Part of a small language model's weights: 2 heads of 64, rotary positions.
MLP neurons of a small language model. Each row is named by its layer, matrix (gate and up: input weights; down: output weights) and neuron, and shows model dimensions 16-143. Each number is 500 + 40 x the weight over its row's rms, rounded and kept within 0 to 999. Numbers have three digits each. A neuron's up and down rows have the sign that makes its largest values positive.
After each neuron's rows, "fires on" lists the tokens most often at its 100 highest values on Wikipedia text that the model never trained on; "fires after" lists the tokens most often just before its 100 highest values on Wikipedia text that the model never trained on. A number after a token or word is its count.

L3.gate11:484374501506450525505503416447431484559422476452474513483520513534502406493524559475500485525495562483487525512510485511468518531456494531463447535473536542522484521475506532483540499526499444468570515553433497516545479565479468489473494518550559501504460501399511543428445438439504491524409504492441425555431502512445533450518518445482512512538518515486497491500536470433487582562467
L3.up11:524492434505498428448480521473508572499504493419481479522475490500489414470526577556567519461504541513483566449461479521498511552491528507436474514518412573547558453528550508535495556436531451532459555581449524476508542518477524491504542465517481532484444511470518497431467447459440434444530471514443557591529523508469558521549479511611513495475449510500521525444520470518461532488464
L3.down11:512540482551509485534492460552476613508490461505468548493450473540433512527507476527528532462398493460465472449517491495521487420507508517499503516529474530538437462505628508510532458460496499543507456499523531498453557512532558469600485486499362498505501527494513580498500568490528495536576535503450482554532643491532491523479436551531492482540477413510501476479535464459469462504501
fires on: " The" 100
fires after: "." 91, ")." 8

L3.gate263:551517499423546481467501446530511460571471508416474492480484490421460463561509466505482532502533533525559508497518493494524502540586485447474452481557463486500486560531600453556469460518528471455441568494509584446474416501538524439540496506467455531549461525553528474509454468526539574448448541518473497501476497479481480504489569462454508537485490448494552567498449395531527509559515
L3.up263:483549497543515494481429478504521477452513534490561544538538481412567504458488484423502576396499484522526444443538517468484461404477474495471499492524458496559451542574443548488573512485480444535566506459448537477512486514465511478522472552506447433522534519490410494450456419492548552530469422494497555457500473442554483457541529525524483519454519429517436459479468481528422453468529
L3.down263:522421588566496448499531525515487498553502525474586476423539448494459619492488529447524479462555442448501481526577518502537548499481555561491525481480544493507432478488517550517500534510486433471533450509506488558517549514435471447509473522420453522537502446455468546494465444483499552501479523464520491532467541515458456469512406541498501478496468566562506467489488567533547469481532
fires on: "em" 29, "n" 24, "93" 22, " occ" 4, "ry" 4
fires after: "1" 26, "ther" 21, " M" 6, " Art" 5, " count" 4

L4.gate169:461421514569499527480470437506537499508486539425409534531478466500520449479502516530466448503506522541507505494436552499488516573541515492487447450456524427477520472518464472556456481494506491440570498509470500504504418531452562550567467544436482570454541549450417506487491503530501545488483471549539519469497505508497495582566492478485482540451539521421483551476549538461545497516466
L4.up169:517527527528538505520506519535568472516543504495540514528538565558510519440519417519436510463511523506460478475512558547477500572501505514525504454484460458438471427495483480460457440527507439515525498502536504555536465450487475492480564569418530579552575509560457480567523452437504476519525466521497506419484485592500489501456523525535486506493399448467477543508465515420466504581527
L4.down169:506418480492583530508508494510513577528462477539490509527469470526542494401516495484534570409442525438520571493515464521511448505553488511528489464543459548558461501489486577542479458528506588552522494539598478475461532596540470574525561509479501460454568522509454474553503526489568511510541467487470495472508499476459492553519496448519488467534474503465508517421444544496488484470436
fires on: "f" 100
fires after: " con" 12, " (" 10, " in" 9, " In" 8, "b" 8, "-" 7

L7.gate114:459522522509504461485491504590551451557468488533429524499476521503567431535471533509483412495458520500506568495555458493495484540552515403581524532607467514506522446494469560513489539531413558467505497515562476503466495459465545520426489486505470537510534469587492532506534504545511483499492479583530528484473537542493430546591525491551441503552592490462504488524502538533510534515504
L7.up114:511444383559500522545524510424496523504509524457456507467537494552436530513474559487455447471508513447478499420541554536473460493532530483498507426476527461549501500471541427562426519428475530440490468495541565494570497451503474474559558521468463559461527515461491461430480512490566526502530489449512446518455467527469471475512517436498515530483464447408458497562469522494460479504506
L7.down114:497411522554499422520533413505517490548455441475480484555465470449512483454464501516502528499492510453511519558511457476509451482552488490547495469482536511497502479469473545455421536529503518524454492553564461539493502519506518457514498546535479462465502505496466534452500546566493510488539577503541531485505507470553452514464516490550460516590535524459471483489547543496479439422473
fires on: "F" 42, " f" 38, " F" 10, "f" 8
fires after: " a" 24, "\n\n" 19, " (" 10, "==" 6, "-" 5

L4.gate340:515498520484440542544513541463555506480478527462499506610469565466560434510516528496440439544466475525523451522436487463448480442475455475483429559532576416517541483536432567462577523459553431483476476504516451511500430469476434553558431483488436470449448511476495562533453523504486460456537482526555466470502494431504556461564560442525506539448534421483537461545453469490538509456502
L4.up340:473546501543519551481531506475500520527517577485571446497491558488506536487517515431513497509517520558484528531522419536539544532530463481455597441444418588463479458521476525517519439504502487480454535479486510511547486473534548510446518528403559466490471541549451537548454562451476506493486568458480528545473495517599484494524457541537469419529482491484539479491446542600534485506470
L4.down340:524507402449496476531516507562523531488468473468423519522493509475536517529479517501438449494518534424483516427485519561489554588500490528479539507461441501452444408495568422455518438552537491553558537531471499564384540484551554490457531550501499540541488450479464534532525514511511448508466583489482513476494474596471553516522362501517489510545502527462463450547492473480493520468521
fires on: "ive" 25, "iving" 17, "ived" 11, "ays" 11, "aining" 9, "ives" 6
fires after: " l" 31, " L" 12, " arr" 10, " tr" 7, " D" 6

L3.gate327:533467542466565480432517483509540507485479460517463456513502472465474497528453449523546524489537428471464510475478465421544492590523539447491550507451493448538511564505503487506549423595582476523495500506456543522424466550428539470414574471540502536472450430465516457522457562435517460491484563483510510519481461568478479505459483503580506538456521487565499528551479588485458535537555
L3.up327:549494489451470498512555495455542398547499533477509540499569459480582453526518464515531559541488537498611504480522454555448525515414496448461501456421516492486477542488492515581464550525512492516460531500486524494393506549469500459537483564497493491455517486505518527504460571512536528490468437439470511499447444488497416498492466467474551469454496521478485489406544511460511493541532
L3.down327:507525471542504494494499520558558552510482444538424546504456437545482476541492496525508490440532510545484483502478500474485430520463460453527512450512615477484526459581516524588425482514486439460515462505536510528513414449533433471411526483532476544488409485510515509485485538423401463515493519507514538496494510537560518572550519483510479507563547462457450543470441514541573521499429
fires on: "ind" 24, "aw" 22, "our" 14, "end" 9, "arn" 7, "ourn" 7
fires after: " G" 17, " L" 16, " f" 9, " F" 8, " J" 6

L4.gate118:484482470515468422531462561502526465579484417461530578530458475532490421491470497468477503521519477457500540484531487493542475454507565576480460485473461459485519546490475503441476429534467441546517593499446471487495450496456417480498494529536486524542458522499519485493504441385541479521461515541512445455513500506464546474532485462490517491444524519568453503512502496528549504508483
L4.up118:461574504522507512472546543488459486503523472450472497547503541500467482456416510460518499552520564451533505458488505484523457487520517586513525458515540524538497598486534439533494430433505503551466537487478465525446491493521488539536562555515585446541568483467482487469488544418461510520473520527525537544499504530561559521471465503475423517411559468490438483552500538520422544497533
L4.down118:516573515568499518475517480513487505470549482459505504452476471488471559527444475489573451434516548557474484487511503416413558474447508425498464531505477496584554495507518474504500453480506483480534433526479536501603536576526562474529613535480459458498563459478501521549499529489440511481490508521496469548476536534486529459416424494538468501457537481605480479518468511482421491505489
fires on: " In" 94, "le" 6
fires after: "." 52, "itt" 6, "ed" 5, "," 4

L9.gate392:488503507468463546504526402510537489480465549526522525451482507487575475540557512422509562504573506489402452501514527524468461479472446542497474452545496594558467461520519525527531577527476504529524505506485487485535569458549535522585500547486547588504483615518464510478493516459495444514499486563506493458450468508418450521451508439551486506546575531503550519534585477580582466504504
L9.up392:428430494450531459464521496493598471480498491502522548539429496473497445532496557549508491520482527484434523482524568469510557452524479521563478501576523509550485477470557465511436469474551509447571574538461496508407552538476523483523536533500521400491475548558556492468540521532554574420576493473498507519553490532488491544497546495497462496433480416412484500484458520480494408482490
L9.down392:549510518478547440488564557482585537547525509519488499481550474530479484491458464458470517525465544511511537564478537467498531476510442476504490425499524485433519473476507549538515566456485539497511522381545556512439531494579525568558431444469537507427559516527404458481471398535476540584512481486517469493445463514441470475426436486547426515542497572487479486465552556474458469514537
fires on: "ar" 14, "ir" 14, "ap" 8, "y" 6, "rib" 6, "re" 5
fires after: " p" 14, "-" 12, "f" 11, "p" 10, " f" 5, " cont" 5

L4.gate162:538505489479530533470428511537584481429545475490511487486511535507549512514534508485490504526568444531392511419485506435539534479421462497479533436529528455547489543426447504474491499514425411552556548541480500398513503518450460509476542555561581520543452475443517488491477486466481507527537487540498452483531467556496472470484482551523475571527524469475525545463550495502565486564584
L4.up162:558474518497551449536486546486525480444519523561431456582543512473520447501519446509471551424506511436451510498551552548463482480474540507471511482495497493529540519534491547465498526490558511464471523480511459500491524552532470494438514565466470529498523508471482499503513512415544557537600475454543476574549481481506477540546511459484502473518485509472516505493465580551552575539457
L4.down162:563539494590517525476499432575504518458509566559476491477484508499443490522466485522577546533468566429482523513474506477506456442491459514544490568482533442436451541525523477487497574533526523577524486467528540526492580501497546529502505567464466522522474524526444439534550604493579525503519494513454562509485450497500595484520457496506541491508489423555416501500432544549464456482447
fires on: "ter" 29, "im" 9, "te" 8, "er" 8, "amp" 6, "ins" 4
fires after: "augh" 15, " J" 14, "ar" 11, " K" 7, "k" 7

L5.gate126:491450476421440519517531497455536502524431462447498515559515480544420502477614523536531476510506503471445542422532515512460489472514499490533472473463539533552467536527526522494442544390472573486551503473466524534527529517438504479527463472552501533545556440436503523500530437516473503533492535436458444489453476455493498371554480531530459529531519437506477511508526504518568512548438
L5.up126:482450526579446473483539508483507572549444479525469579485491575526519460491501462512500512522469524528523496433500491467551537537398551452419499540428550520545543469488531449484522525454469488523432453473485509455520492464581473601552575557466526452500535536482525563463540479494516512499514510438479524576521466529527477500456443479487551533459456550487489527505526500545481445589523
L5.down126:462448505568486515556509448547460582492495493534434526512435488523504476494506473473536572486494470479521507517475586467461514422483492492507524555522467507455485495573606541492484478502536535535534522457538496455461545518518556522552537491534375492458513519512497491483506549409515550498498508466465530566476629566541462411504424445486540531525456477484569500485555534474508492529465
fires on: " The" 72, "The" 21, " the" 5
fires after: "." 26, " \"" 13, "-" 11, ")." 9, "," 8, "\n\n" 8

L9.gate91:545479459533549523558438458475486497567477530420462539484524433550596509509525445462511506522484445464478502535539509481487546489466477506544501483537503444568495530501570514506567516505557508508551461484480535522565493502500445495495494456530496499402548485418563545466491432558490447507563467495520425509457448535420442443535543490463446508460520502478501582493598473487486414519431
L9.up91:534431458485459554529499517493500483506420475473547463501518522487555445556556469539488526480499560522488544524536482465493439491496472561494495543498521527483526503545570536477495505428437497508443578542515472510475505538494541538499506482562517481510486456531558451439491531506542461434494482504526446530536520544455549445534489546505457552430593559434552454478482498585475448547467
L9.down91:481512566504466523433451481463520463534484539472490479476517496546527501552484519459514521498487592521456503516459480461480592541451603500481530425473535507497464502396476468578508532530521485514478487536493463479514520448512584443501457541476520511517516470450558465505510429441488440488540479512517457518512461581482493531476502537454482521542456411417563505557486478500546508527472
fires on: " \"" 63, "–" 13, " medal" 7, "|" 4
fires after: " |" 25, "." 23, " Gold" 6, "\n" 6, "022" 5, "|" 5

L9.gate97:489514553485454469470544423458550507515515493459499469435462424508542512481436522428488489545517524489452488480591476405487525462510494451481469496442532459484496487487578468508424586431472539495530561467433472500540550525524527530534475494518494449541509521535406498547545475462521571460579521458506468484491457518544450435481560467464515547492556530462485519545492444464504508504480
L9.up97:477491499523507536540492439430544546550517499493543527494558536529486430425475552459566462578504549445454487529506632487551457528534466452535537540522531504513511491477415473438462518519494485515501543596494468561491524547432529534501549536571460516505512594505508471564469426520462511448499448426506490503498511516574554526521463530444505448430507511508475538594481569473453487506523
L9.down97:518612543533475513524459445480488556469611539515515487515534560528487468501433501502458471521501521489474450514472483473460471500541457480542556456452533524484526524468562474522512529545515573507453544466514520535474516508536486572473537494493555445476502495475577535539566412446524586400538473485537502543448370506546490546488579512493468458505468458469506563516477474569524494490520
fires on: "ide" 16, "y" 14, "or" 8, "o" 8, "hy" 7
fires after: " v" 24, " p" 13, "-" 13, "p" 7, " T" 5

L3.gate371:552460520531530432545500531461606444525538507435553554484415443511514490479426502449549466533575553513433540503525537549497474507479424519547430519502469453531383462545493428485417461531485555436480492515493465454507490534504521583496548518497566541475519499519500516537425454540519489534508470485519507544490511504521420535533549474520479524471502490438448515559505432540486477528453
L3.up371:506424421556473506582486500497485523439518590471487417539547514545555553455474478517457581497510543478482482482516553537442501421497478485511509453455490509484450559505504460513503426467490524442532517480421511492560445441560458453486453476450491520471511492486434430510558471505529540516573525509498511478540487488543526475435483435510552517557520524528467615539492457514484461477516
L3.down371:451449527509526417554457477524515477528543551532513464490557537492510478427502569450506514476523532504485524606444491543545528481552495509515581503501478512471478499472512493452495495447487517513485466522517510499513531552511463580502533438534477611434558537471486445494573474429523525526532490478437519436501414513431514532479515498512564444485410477535529464479501522553546489527566
fires on: "le" 46, "f" 40, "anc" 8
fires after: "e" 12, " De" 10, " Re" 10, " In" 8, " in" 7, "ic" 7